{
  "tie_word_embeddings": false,
  "parallel_block": false,
  "init": "trunc",
  "learning_rate": 0.0145,
  "warmup_steps": 200,
  "doc_mask": true
}
MLP neurons of a small language model. Each row is named by its layer, matrix (gate and up: input weights) and neuron, and shows model dimensions 0-127. Each number is 200 + 30 x the weight over its row's rms, rounded and kept within 0 to 999. A neuron's up and down rows have the sign that makes its largest values positive.
After each neuron's rows, "fires after" lists the tokens most often just before its 100 highest values on Wikipedia text that the model never trained on.

L6.gate615,235,155,214,224,189,176,187,151,202,236,181,171,210,190,190,193,158,232,244,146,192,141,160,204,182,160,214,219,179,170,160,169,171,213,285,201,216,255,214,177,189,158,193,159,220,166,191,223,168,208,197,217,181,156,231,149,130,234,243,174,188,206,233,146,173,201,196,224,184,217,217,237,216,178,177,196,230,185,157,226,178,168,180,193,173,209,202,154,238,182,114,218,221,164,194,156,239,198,247,210,189,258,217,186,233,203,241,190,264,202,251,191,146,193,206,179,183,219,200,222,215,147,178,172,159,243,254,204
L6.up615,218,177,240,228,189,196,156,205,181,185,253,189,165,152,198,175,241,180,193,223,169,189,203,208,214,173,229,223,197,158,186,225,201,176,200,181,244,197,210,243,196,190,235,243,187,206,206,207,200,169,196,246,182,267,200,229,185,191,204,228,240,185,205,173,220,205,168,231,214,175,244,158,152,163,165,173,196,203,174,182,263,262,214,168,123,192,266,203,218,194,188,208,134,261,229,194,245,184,215,162,227,212,215,246,271,162,172,234,199,175,191,182,234,130,229,114,211,195,225,190,212,186,197,253,243,181,234,194
fires after: " was", " is", " been"

L4.gate805,179,195,203,233,240,189,152,131,164,165,213,273,214,177,192,248,202,160,143,231,207,179,239,160,201,187,214,223,215,213,222,150,224,182,187,186,155,185,184,171,260,176,242,204,210,179,218,207,195,181,198,190,215,201,190,173,229,194,208,124,231,203,182,187,186,256,264,214,210,221,171,237,210,191,221,279,220,245,224,211,199,195,196,133,211,201,174,155,145,212,203,216,170,189,173,192,240,195,262,222,196,167,202,214,127,216,188,204,200,216,165,209,198,204,204,152,235,198,231,153,198,182,146,234,180,228,234,209
L4.up805,195,193,217,197,212,165,188,207,228,193,192,166,220,197,171,217,220,226,213,250,143,215,173,221,216,200,204,187,203,191,189,224,208,170,228,203,146,159,242,214,147,181,173,227,191,197,168,144,206,214,190,171,224,219,195,180,200,217,211,187,214,234,213,186,222,139,183,179,157,200,172,214,183,228,233,240,177,182,163,228,234,155,223,219,217,222,139,106,135,188,218,180,276,225,171,185,141,242,203,186,174,189,265,174,194,196,210,232,220,220,214,223,189,221,195,246,180,182,118,233,225,201,200,222,216,249,179,221
fires after: "/", "(", "'"

L6.gate17,190,236,170,220,219,223,214,193,211,164,178,157,202,213,235,218,181,200,215,188,232,173,158,197,190,195,241,195,126,256,171,196,209,197,219,202,178,217,204,220,177,176,219,262,221,187,205,219,185,237,252,203,141,223,204,179,148,189,208,198,205,213,142,215,220,217,179,191,243,151,152,231,156,199,186,253,197,171,214,186,216,163,201,238,158,193,223,193,234,223,153,200,171,177,199,231,193,219,171,249,201,245,185,184,257,166,174,201,140,223,147,217,207,213,180,229,205,192,253,227,184,185,198,176,223,227,178,198
L6.up17,204,191,205,237,182,169,156,223,184,163,147,153,240,180,186,264,172,227,193,163,193,177,230,180,165,212,212,181,204,180,173,230,176,144,205,217,178,198,160,237,240,228,193,219,190,258,213,233,164,179,152,232,218,219,154,191,189,185,217,240,198,222,210,220,246,213,171,174,223,199,211,148,203,192,225,235,187,216,211,242,221,234,232,208,200,189,194,172,182,156,219,181,191,189,207,207,185,181,223,161,210,167,158,170,176,237,283,154,216,211,190,142,163,145,175,190,161,200,239,177,205,212,179,171,257,148,226,173
fires after: "=", " ="

L6.gate470,192,215,241,268,180,234,149,200,257,187,247,207,219,246,187,233,220,167,207,233,207,166,176,164,182,201,216,223,163,145,216,210,143,210,248,177,180,171,208,205,156,252,171,201,209,239,185,169,208,184,210,197,178,200,166,251,238,223,211,184,223,198,195,162,219,203,165,208,188,199,202,174,195,209,250,210,208,163,173,235,242,147,171,181,183,219,177,186,225,173,184,131,190,209,192,172,201,209,135,219,202,249,196,139,201,202,160,194,157,200,250,219,235,165,252,237,182,218,231,179,196,181,207,213,159,180,155,189
L6.up470,180,150,227,199,220,223,204,156,247,188,145,154,217,226,183,193,164,178,217,199,214,235,183,240,231,219,209,214,169,185,294,181,154,203,222,147,188,216,213,223,216,208,183,143,187,224,198,181,200,183,193,248,152,211,215,239,191,150,211,188,203,193,237,180,144,204,164,163,207,196,201,144,262,197,260,154,219,208,188,236,172,212,160,181,223,219,162,212,202,169,189,210,200,145,189,220,225,199,170,159,233,154,158,226,200,188,197,196,248,223,133,247,202,173,199,186,218,199,212,214,221,181,192,239,203,187,231,147
fires after: " |", "|", "."

L9.gate212,219,196,208,179,234,186,163,234,188,186,237,208,185,172,241,172,180,142,203,199,142,167,195,228,231,203,180,192,227,180,231,196,184,231,203,242,180,166,217,169,246,211,196,176,169,248,188,229,183,194,190,191,201,214,204,204,251,243,151,229,163,167,188,222,181,235,151,194,226,243,182,201,277,164,175,193,218,203,219,258,202,223,166,222,206,177,188,199,171,212,178,206,195,218,201,214,205,213,193,169,185,269,185,210,212,148,136,229,206,194,154,209,233,173,145,203,172,199,196,245,220,185,164,237,164,190,175,179
L9.up212,193,186,182,187,226,185,164,230,206,229,216,217,189,271,165,228,247,161,288,168,211,217,178,224,229,152,218,233,216,227,185,176,193,233,152,168,227,185,193,221,210,168,184,223,147,206,182,201,170,218,241,215,142,247,195,225,215,201,185,230,219,221,191,199,201,185,216,200,237,175,215,201,224,256,251,165,233,208,237,205,202,252,255,152,230,227,144,185,197,171,224,186,236,161,177,108,222,264,217,199,204,230,149,206,142,149,214,229,209,178,197,162,212,162,144,183,195,223,167,207,181,207,166,209,130,202,195,225
fires after: " |", "|"

L4.gate559,172,198,244,207,225,241,177,246,196,194,249,174,228,202,227,219,184,188,155,188,215,183,193,196,184,167,235,215,186,167,183,151,156,238,195,202,208,163,176,179,250,206,173,237,231,249,150,194,210,171,167,188,186,217,142,189,235,179,185,246,175,221,214,282,185,271,185,230,288,191,148,164,160,170,248,194,157,236,181,200,184,195,182,193,203,213,188,236,210,204,189,176,231,186,178,173,197,211,187,213,181,153,171,183,196,201,248,186,219,266,203,115,185,143,183,159,226,211,176,212,158,241,198,274,139,183,180,207
L4.up559,223,239,206,175,200,247,185,187,209,194,204,205,218,203,204,201,140,210,222,234,305,200,221,210,208,201,206,212,187,231,148,190,155,187,192,170,173,179,234,194,200,136,196,226,145,181,149,199,217,163,260,193,210,221,211,229,230,200,252,255,201,149,201,241,165,164,218,223,276,207,226,208,230,208,179,227,193,167,188,149,208,185,151,120,150,206,154,221,227,190,182,147,142,220,213,261,202,186,182,205,218,220,229,259,182,163,158,154,240,184,204,168,155,181,149,239,207,171,190,235,178,220,214,190,241,211,190,223
fires after: " as", " in", " In", " a", "In", "|"

L6.gate134,163,184,263,228,234,224,189,195,166,212,195,190,178,205,159,214,202,217,214,193,270,197,164,179,198,229,223,199,175,198,225,189,141,193,231,190,235,239,249,187,202,226,188,187,200,165,194,239,244,220,185,150,256,232,198,199,153,188,204,211,119,189,218,243,226,230,176,248,200,214,277,235,179,238,225,192,216,203,183,224,180,194,220,198,175,126,188,182,163,169,206,205,176,202,155,139,216,203,205,198,195,231,171,204,187,217,115,206,231,187,211,221,189,224,163,183,187,206,155,152,252,186,152,215,157,215,212,168
L6.up134,175,209,233,166,208,151,215,180,234,209,200,168,265,249,204,232,240,219,220,187,206,192,252,159,209,220,194,195,242,200,197,173,205,196,189,192,204,224,217,183,164,276,199,174,226,210,201,195,199,246,151,194,216,234,165,192,238,150,192,213,231,163,185,266,196,216,202,176,199,159,214,209,188,147,185,236,227,155,222,254,223,176,202,205,250,184,165,147,202,190,191,204,221,184,184,266,161,156,262,181,195,201,206,178,147,217,259,203,172,232,177,199,179,225,171,183,174,200,180,190,189,199,205,185,182,178,155,184
fires after: " the", " The"

L7.gate335,215,188,211,220,162,139,207,151,125,186,209,191,153,215,143,202,167,163,240,186,245,157,180,189,228,161,223,236,182,228,209,189,178,179,143,162,155,177,230,225,143,175,215,222,196,201,218,269,185,166,164,170,189,244,216,193,179,230,221,225,154,201,214,215,203,225,174,216,216,198,169,175,199,204,241,178,220,188,186,231,165,179,178,226,274,188,236,143,210,241,220,135,187,201,189,150,192,209,165,193,171,172,216,236,200,163,200,185,198,234,229,163,231,186,241,153,213,219,177,246,189,257,223,186,207,210,212,222
L7.up335,197,166,133,181,156,176,184,240,213,241,234,196,244,187,205,206,190,177,200,198,216,244,227,197,200,207,232,248,217,211,237,241,160,204,178,198,226,167,124,150,171,192,207,224,194,231,165,234,125,194,202,232,244,198,250,188,189,172,226,190,234,180,153,220,243,207,201,193,175,195,226,141,245,163,249,181,186,184,211,234,231,262,205,228,221,182,190,212,202,223,130,189,158,110,219,186,253,226,219,212,208,237,211,235,216,190,193,197,200,189,194,247,178,160,199,94,232,179,202,180,251,169,207,185,169,252,185,217
fires after: " |", " 100", "  ", "|", "/"

L6.gate711,209,244,191,216,174,169,155,202,214,221,211,243,166,229,166,211,241,197,214,199,260,183,232,187,213,177,174,198,210,232,240,228,245,219,173,239,215,196,239,248,231,207,201,221,173,205,183,212,158,218,229,183,228,182,192,187,210,195,159,209,238,177,211,236,218,178,218,198,194,277,211,213,188,185,219,218,250,189,170,201,165,196,204,182,177,180,215,228,257,184,170,197,184,209,167,153,144,265,186,156,224,239,202,209,230,202,217,223,154,179,241,154,187,200,188,201,253,171,212,196,156,215,232,163,200,145,176,226
L6.up711,186,152,167,199,201,191,181,210,214,198,228,155,203,181,196,235,183,245,224,211,196,196,190,210,197,160,126,198,210,166,184,234,173,229,196,194,206,220,166,238,214,141,227,166,193,209,185,212,160,222,206,190,182,226,220,143,182,247,151,194,179,197,210,162,172,201,214,187,194,201,216,210,234,188,164,209,168,180,200,246,208,209,226,221,189,239,166,139,196,191,255,200,177,246,195,263,201,228,210,191,205,194,189,170,178,182,180,229,217,170,190,238,191,232,181,173,230,213,184,226,158,272,173,219,234,216,239,204
fires after: " |", ";", ","

L6.gate323,204,137,168,255,177,185,206,215,118,220,218,212,200,226,196,164,229,229,204,177,232,228,201,238,215,228,226,198,205,247,235,239,183,153,235,205,120,149,196,217,178,241,212,158,200,271,196,178,216,231,159,188,181,189,148,219,192,183,176,162,201,204,188,229,210,199,255,189,225,191,195,165,231,193,188,215,178,197,174,225,185,197,196,146,206,150,175,170,196,214,189,160,172,225,182,215,174,205,178,222,216,210,195,143,183,222,175,146,201,186,200,154,189,180,185,147,211,212,186,245,154,200,169,160,250,213,213,217
L6.up323,159,174,185,203,232,254,216,210,188,156,158,207,178,144,168,189,232,211,175,162,222,265,197,186,193,170,183,101,173,172,201,203,256,214,212,168,173,194,200,217,233,214,161,240,216,188,194,175,201,199,197,114,131,192,180,157,237,242,179,240,174,209,214,154,194,197,200,239,194,168,226,136,240,206,199,190,219,226,187,156,211,193,181,199,226,175,205,196,161,217,231,228,192,200,234,223,239,220,207,253,154,205,238,187,246,211,222,188,209,220,140,191,195,199,168,232,207,196,203,211,179,217,161,208,170,229,186,222
fires after: " the", "-", " in", " early"

L9.gate729,251,158,189,152,209,181,207,185,201,149,208,169,220,214,222,213,230,213,252,200,257,271,204,206,164,121,283,224,243,221,230,151,179,196,178,186,197,178,201,177,206,206,176,231,171,220,227,237,220,232,196,236,165,177,194,213,198,221,144,136,228,178,238,190,216,200,225,200,237,229,240,193,198,163,247,192,210,229,213,185,157,206,211,194,251,210,262,196,220,166,172,280,203,262,194,183,219,200,188,214,272,193,171,183,219,180,180,248,223,209,201,175,188,200,145,180,193,214,167,203,214,163,156,178,202,211,201,212
L9.up729,203,189,216,232,203,175,220,193,227,222,206,216,258,163,191,216,191,190,156,186,188,215,259,232,215,225,234,150,213,230,183,235,168,207,218,151,190,239,206,232,189,184,197,169,250,169,191,193,234,203,184,201,243,199,200,226,193,203,227,129,209,172,203,243,214,177,180,200,208,189,219,273,196,167,194,180,218,189,217,234,195,211,167,221,184,249,208,265,135,201,185,186,229,180,231,236,185,179,201,216,224,153,192,225,192,281,230,191,210,220,210,205,244,182,154,197,133,241,225,236,236,218,202,207,226,191,247,217
fires after: "."

L7.gate171,222,232,272,229,196,183,187,152,203,208,191,195,202,210,178,164,230,209,133,252,236,229,219,166,276,243,180,187,268,218,216,170,186,205,267,205,198,176,251,196,194,195,215,170,191,217,194,208,203,242,218,182,181,234,223,178,252,223,214,225,175,201,220,192,168,137,174,235,219,175,200,199,198,226,175,169,192,193,179,215,214,195,253,254,186,236,235,173,135,217,205,177,212,233,201,162,226,224,243,167,201,170,243,199,204,224,199,179,192,248,225,192,199,148,175,178,185,186,185,211,144,171,177,174,204,270,182,230
L7.up171,204,194,248,216,213,213,248,190,157,210,269,199,212,249,201,235,170,223,130,153,204,159,195,214,250,148,209,266,191,228,171,225,211,206,209,173,213,164,211,235,188,148,195,157,199,202,252,225,164,217,239,210,189,130,209,183,214,190,252,209,208,168,194,181,207,270,233,151,154,215,176,217,178,157,171,174,279,208,159,202,238,167,233,224,175,175,203,175,193,195,235,215,215,214,172,229,192,234,226,204,231,171,189,162,173,209,204,165,171,243,261,221,225,197,181,183,215,224,200,194,205,148,187,231,150,196,220,189
fires after: "-"

L6.gate632,149,205,210,166,209,220,163,179,148,175,223,202,237,235,211,157,158,189,193,181,276,196,195,236,194,227,171,169,220,167,204,251,180,193,222,185,172,184,205,184,191,218,251,196,229,238,191,189,247,238,160,194,197,184,223,205,167,201,196,190,208,196,179,240,213,189,202,178,169,188,209,244,228,225,205,206,131,192,241,239,172,217,169,189,192,202,207,180,174,184,223,186,205,207,160,186,247,215,202,216,147,205,225,200,189,258,174,157,204,191,177,199,182,196,201,199,197,152,194,196,258,232,182,172,211,201,234,190
L6.up632,209,174,202,169,223,229,199,257,227,172,146,166,216,218,150,164,217,165,182,209,202,200,167,155,206,173,253,210,208,191,171,178,172,190,192,223,257,221,158,185,165,210,212,166,229,217,200,222,204,236,171,155,231,210,175,185,178,178,164,218,202,187,159,130,184,221,256,202,235,171,200,215,217,207,241,242,165,192,234,156,206,229,242,207,178,244,243,205,175,187,169,141,175,173,220,146,235,205,221,162,205,247,233,160,159,215,205,219,209,152,178,240,239,208,237,193,173,173,121,183,222,183,177,235,184,219,217,245
fires after: " the", " The", "The", "."

L2.gate701,217,189,238,195,230,175,217,171,165,158,176,216,133,268,215,198,210,201,227,190,237,218,203,203,199,150,204,234,142,241,206,171,180,221,203,163,206,214,234,210,132,227,203,158,196,233,206,137,180,163,221,240,188,118,211,234,191,219,160,185,169,208,266,214,255,185,197,212,247,162,207,193,190,183,233,201,176,190,201,206,191,208,189,142,177,209,219,172,193,164,167,206,198,212,240,193,225,187,216,210,213,206,213,155,232,219,192,170,232,261,208,161,166,209,213,199,249,211,226,151,225,203,194,177,199,220,184,212
L2.up701,197,174,269,213,196,218,240,177,187,166,155,229,202,215,211,209,182,237,226,220,218,233,181,203,189,200,193,223,160,217,248,175,247,159,220,202,187,249,190,189,169,250,192,211,176,232,178,216,225,191,229,255,193,127,203,201,188,200,204,186,188,130,245,215,229,137,242,188,161,190,179,203,223,191,187,214,162,187,188,201,204,189,175,179,196,228,225,197,178,211,101,235,146,204,223,170,197,264,219,218,243,167,235,221,234,168,156,200,241,249,164,177,165,187,199,220,245,214,216,173,283,225,210,144,200,158,172,234
fires after: ".", "\n\n"

L4.gate161,211,235,191,196,242,209,193,191,275,243,238,197,158,192,183,201,183,203,188,168,191,188,207,203,263,213,170,261,205,222,236,205,197,237,235,165,165,217,158,209,248,216,203,222,178,220,231,202,196,198,185,184,189,175,189,200,218,256,212,233,152,189,170,235,223,211,197,172,213,174,225,202,158,214,256,181,195,261,235,231,208,189,195,210,199,248,158,191,211,137,230,278,214,221,203,227,194,247,156,147,148,204,204,251,177,225,173,201,154,223,256,190,186,195,230,129,196,244,143,213,161,236,203,218,149,216,163,190
L4.up161,186,185,199,150,238,246,185,217,122,223,211,209,170,251,212,184,220,255,211,209,226,257,203,249,211,206,168,206,204,225,264,211,213,176,183,218,252,165,175,168,196,189,174,163,224,232,214,165,221,175,234,183,208,165,179,210,149,249,212,164,218,178,160,231,225,191,240,199,238,212,201,185,205,283,167,177,196,192,255,233,228,227,242,232,205,242,207,182,199,206,220,199,226,156,144,199,186,113,224,243,221,164,230,194,236,175,184,203,198,191,256,188,227,235,207,245,232,255,188,180,221,222,178,210,231,186,230,256
fires after: "|", "-"

L2.gate413,175,191,177,195,179,222,195,173,224,194,198,254,243,216,220,195,156,193,218,221,212,236,232,209,235,156,288,211,160,178,206,203,144,222,181,190,238,206,189,233,233,179,234,158,187,154,175,192,211,244,158,223,158,173,135,208,159,198,173,152,208,199,159,200,125,197,199,168,174,198,204,204,179,164,231,167,195,230,187,253,189,176,222,224,171,199,216,171,186,248,200,235,202,232,193,174,189,211,208,165,170,212,133,196,236,221,190,126,208,200,170,197,210,200,170,181,174,190,215,213,155,248,141,154,209,202,175,172
L2.up413,189,169,166,248,196,218,219,260,196,220,229,191,125,227,178,190,214,147,226,188,202,212,187,194,187,233,204,162,184,169,220,244,244,207,208,206,203,219,245,194,183,234,197,221,178,196,204,255,151,164,215,166,172,160,170,202,212,203,203,172,191,225,179,165,285,163,259,206,182,211,230,185,161,221,208,191,182,196,218,189,185,210,184,161,207,212,168,252,158,237,217,205,212,221,215,226,240,199,156,197,197,227,222,166,277,151,158,213,198,205,230,164,239,235,214,182,139,206,212,217,225,198,212,179,208,123,208,202
fires after: ",", " (", " head", " and", " res"

L2.gate675,199,244,202,254,220,158,181,186,184,212,198,232,194,194,171,243,184,203,198,161,176,251,182,187,212,167,206,204,213,210,222,228,172,194,218,207,201,210,151,217,219,196,214,205,235,240,213,203,238,206,233,215,243,188,186,241,207,195,224,153,175,211,162,183,189,204,177,178,191,170,222,198,256,212,153,246,217,247,190,204,262,188,193,218,220,192,257,138,165,185,183,181,180,226,183,267,210,248,208,220,253,250,214,210,188,208,214,166,227,209,213,207,205,216,159,163,196,206,212,191,169,168,214,173,210,230,168,172
L2.up675,155,95,180,187,257,170,161,186,236,205,190,186,189,229,206,126,164,175,211,171,172,232,153,219,221,168,232,160,175,193,217,154,275,191,173,176,185,196,158,239,182,176,216,222,180,190,211,209,158,196,184,222,221,178,237,239,153,158,208,158,174,192,182,221,200,166,162,223,202,219,182,200,280,252,192,214,219,217,187,205,108,136,184,214,209,193,193,142,183,218,217,121,202,196,167,192,151,239,180,227,194,220,218,205,219,188,184,205,201,250,216,185,194,185,182,223,192,204,150,178,208,184,203,218,200,239,191,199
fires after: "/", " Sub", " sub", " int", " a", " Fellow"

L4.gate247,159,186,159,188,239,175,197,217,206,192,232,169,260,179,198,199,189,193,161,174,174,202,253,255,193,230,179,156,206,213,147,226,225,181,186,205,234,129,175,195,174,190,150,200,178,191,217,204,168,223,204,218,208,206,198,142,194,209,193,226,266,231,171,239,169,164,148,219,187,125,174,189,185,216,143,230,213,211,190,222,276,200,245,203,189,201,195,185,169,225,200,146,173,206,228,178,186,220,224,200,221,250,203,183,218,123,216,244,201,222,134,193,190,160,122,216,200,197,214,225,255,195,217,209,182,225,164,217
L4.up247,165,224,159,191,235,133,196,226,189,218,198,170,234,190,231,184,153,268,240,237,201,193,200,219,170,183,225,207,167,192,153,226,168,222,203,164,168,170,205,182,223,144,172,177,180,222,230,179,239,191,178,197,179,222,237,228,166,258,247,240,198,223,144,192,156,164,183,218,213,195,244,196,232,212,160,222,206,199,175,218,181,142,208,154,182,165,182,230,166,123,210,192,186,185,169,220,157,170,220,181,184,239,262,181,212,165,220,233,192,161,234,218,169,200,184,244,216,142,246,212,173,205,192,203,198,178,139,166
fires after: "=", " ="

L4.gate154,167,153,154,167,252,196,211,190,231,209,228,197,201,174,262,204,146,209,270,238,210,180,200,217,197,215,214,211,224,196,203,226,139,181,250,218,211,214,186,217,201,191,261,191,186,217,231,237,208,228,189,216,163,157,192,198,200,157,191,141,166,218,229,234,198,206,236,212,218,242,189,186,154,202,247,179,209,229,183,219,175,166,217,162,158,227,210,189,177,237,219,280,178,200,224,231,168,198,159,232,239,213,236,216,171,232,145,252,201,191,170,178,152,181,278,149,146,213,205,237,172,205,225,230,216,196,219,203
L4.up154,223,210,218,205,200,207,197,238,250,249,190,187,230,199,192,216,214,179,233,197,199,207,181,156,223,197,226,191,166,160,237,243,166,203,230,243,229,186,187,179,167,190,170,215,154,220,193,191,184,228,136,184,145,170,195,243,188,230,175,219,240,235,213,203,199,260,209,241,189,175,189,229,182,168,167,246,187,198,197,185,240,219,224,204,185,225,251,150,144,190,152,198,218,178,178,199,221,219,175,185,198,195,231,202,238,192,179,140,220,161,123,126,240,203,223,182,147,215,241,158,223,152,235,227,208,237,164,237
fires after: ",", "\"", " (", " su", "wh"

L2.gate138,176,153,179,207,262,166,211,171,189,161,194,195,224,201,191,180,204,204,187,228,223,230,148,265,149,189,197,233,216,160,173,250,237,181,169,181,178,180,126,163,186,204,152,231,167,243,243,190,161,165,229,205,214,198,239,232,182,222,198,175,204,149,226,224,238,190,129,127,174,167,184,163,172,223,235,235,246,219,196,217,170,214,226,152,165,133,219,203,169,192,134,163,164,171,226,198,242,207,225,150,199,215,149,193,278,167,185,152,210,170,182,212,192,179,203,167,152,184,227,205,282,166,218,184,204,218,200,179
L2.up138,130,238,176,191,233,200,184,157,164,222,173,228,209,211,197,247,219,249,208,235,211,155,212,161,233,221,199,219,230,156,180,242,202,128,168,192,202,199,217,215,189,281,120,208,228,226,203,156,142,245,227,217,169,245,222,229,207,189,163,197,233,199,179,206,197,215,250,219,220,234,154,284,193,214,222,221,204,122,226,211,150,215,231,220,212,258,205,198,189,160,199,161,158,198,181,222,195,175,214,224,240,221,249,230,215,236,190,216,210,199,200,184,190,198,167,229,154,183,164,235,200,185,190,209,206,188,257,217
fires after: "="

L9.gate815,198,188,220,232,146,253,147,230,187,150,225,217,208,215,165,222,179,208,254,193,215,227,240,197,242,210,227,251,116,206,211,217,187,148,223,255,197,181,175,213,231,241,191,202,154,211,213,205,166,201,169,171,245,242,151,211,222,239,161,183,187,186,203,232,213,242,235,244,171,251,194,193,179,207,224,197,178,209,212,242,220,170,181,148,180,203,243,215,239,241,225,194,165,190,236,235,184,197,161,208,203,286,174,282,175,216,177,219,171,199,237,175,186,212,208,193,196,195,189,209,188,264,198,242,191,202,244,238
L9.up815,189,218,181,125,186,209,213,212,214,205,213,235,213,221,163,202,182,215,163,196,198,189,196,188,202,191,194,202,110,182,170,197,183,164,148,201,204,192,196,230,166,161,196,211,221,161,189,203,274,200,200,210,202,197,265,203,267,189,222,221,239,202,242,207,233,169,203,197,235,172,179,198,191,267,182,205,173,166,220,260,209,144,239,198,202,168,196,176,246,183,153,183,220,175,153,202,186,212,221,191,187,243,258,199,201,183,144,166,212,221,180,241,200,170,226,233,256,191,171,234,213,225,217,178,218,177,219,202
fires after: " |"

L6.gate765,251,212,182,220,238,254,201,165,224,184,189,199,204,219,205,227,190,215,176,202,193,199,210,232,149,204,203,191,171,274,163,175,204,233,213,192,174,199,214,150,236,174,194,167,212,230,215,242,148,205,217,226,189,197,228,177,181,183,180,239,176,204,194,226,233,207,193,179,209,214,240,202,235,199,159,171,210,202,188,179,319,189,171,188,203,228,236,217,247,172,222,236,211,185,194,252,171,220,226,190,176,239,154,198,182,179,227,257,231,225,228,182,228,238,203,142,206,225,281,241,191,236,125,131,170,181,236,203
L6.up765,255,169,165,193,220,226,205,188,194,215,234,193,218,200,152,241,180,203,202,242,185,171,198,230,175,170,226,186,208,203,221,238,211,191,226,204,176,222,233,204,228,207,187,202,202,196,175,275,220,205,199,237,202,235,157,182,244,173,178,269,210,242,187,152,262,248,188,207,194,162,202,211,219,212,155,204,225,194,170,163,263,183,222,247,153,204,253,187,191,182,224,225,219,138,179,164,167,212,214,167,202,176,191,202,219,194,203,228,243,190,206,194,168,236,239,217,174,239,192,250,209,216,174,193,228,187,259,234
fires after: "-"

L2.gate143,256,154,131,176,212,245,191,264,150,213,193,212,173,174,183,191,198,204,249,169,189,199,255,238,186,194,179,222,170,200,147,180,171,243,230,230,191,212,250,180,204,194,189,199,197,268,172,246,179,204,236,181,184,182,208,203,185,215,225,209,225,250,198,216,156,229,164,191,190,160,182,225,234,192,187,184,225,239,222,209,197,242,170,227,169,79,165,216,168,242,221,208,183,243,169,183,153,168,209,182,166,209,200,187,154,244,188,212,219,213,215,277,212,183,203,263,215,224,187,172,168,249,156,204,158,194,171,222
L2.up143,193,164,203,176,204,251,157,175,193,231,176,213,197,154,189,232,256,212,237,165,178,230,212,202,208,223,223,225,166,189,213,209,168,223,213,218,170,242,210,215,251,177,243,279,224,185,189,194,173,232,199,238,171,213,184,203,176,200,241,211,210,213,179,184,200,262,171,203,212,176,200,197,174,231,168,250,167,194,188,191,254,170,213,197,185,186,195,183,250,191,229,247,208,268,157,226,186,232,254,221,192,214,237,237,166,212,191,194,240,214,186,185,237,188,216,194,162,171,262,209,173,173,143,168,215,218,139,221
fires after: " |", "|"

L6.gate230,180,228,212,233,183,162,193,183,248,224,216,225,204,193,218,185,193,236,220,222,182,192,179,207,179,164,217,212,193,184,214,190,170,210,229,178,194,160,156,200,171,223,163,192,135,266,214,209,164,200,211,210,216,131,207,216,208,182,228,180,211,142,200,243,222,218,202,149,159,233,202,182,136,233,200,162,274,204,195,184,217,219,152,229,184,180,170,242,225,200,189,170,202,188,176,182,195,189,188,194,258,223,214,212,229,162,176,275,235,171,222,218,175,228,218,203,220,161,210,290,200,176,197,140,227,211,179,170
L6.up230,225,187,134,217,214,178,160,244,184,167,218,148,198,206,242,165,242,220,196,228,163,167,143,259,198,204,216,187,198,139,185,241,204,221,213,239,208,205,249,147,183,170,222,191,190,213,192,208,202,220,221,241,164,217,237,206,204,214,257,152,176,254,173,245,177,160,195,242,218,243,202,222,197,228,185,196,183,142,195,197,232,162,208,224,192,166,213,222,208,195,146,195,196,229,207,199,266,164,203,238,211,206,231,190,186,243,220,229,233,215,186,190,166,174,208,172,211,163,234,238,184,166,196,172,187,191,255,186
fires after: "'", " is", " at", "="

L9.gate307,234,182,180,191,229,221,203,211,207,242,263,156,210,241,266,212,190,233,236,217,203,184,222,206,234,146,138,147,181,217,154,184,216,175,223,227,225,210,243,168,152,203,210,200,208,175,227,204,212,196,197,185,258,206,166,221,172,209,245,203,192,194,220,265,180,234,153,217,209,226,182,180,159,225,204,220,245,180,227,236,161,216,234,215,185,178,201,184,219,242,200,153,211,162,179,214,212,188,164,247,179,260,243,171,191,194,191,171,199,238,200,191,213,192,208,162,214,217,185,156,216,136,160,209,147,155,192,182
L9.up307,197,206,215,185,149,208,109,178,184,184,170,169,165,180,210,214,223,177,195,164,250,256,192,198,191,187,218,191,201,236,182,252,213,147,149,208,198,180,167,209,195,193,187,218,186,236,146,249,219,196,216,143,195,194,187,228,266,258,197,185,169,243,208,242,226,170,196,225,184,154,184,230,172,187,190,244,251,167,193,171,262,230,184,173,233,192,229,242,199,174,217,223,219,215,212,246,152,127,214,161,178,267,193,179,182,259,230,205,211,177,180,176,214,179,147,166,204,176,160,173,140,245,221,198,184,197,145,195
fires after: " |", "s", "|", "  ", "H"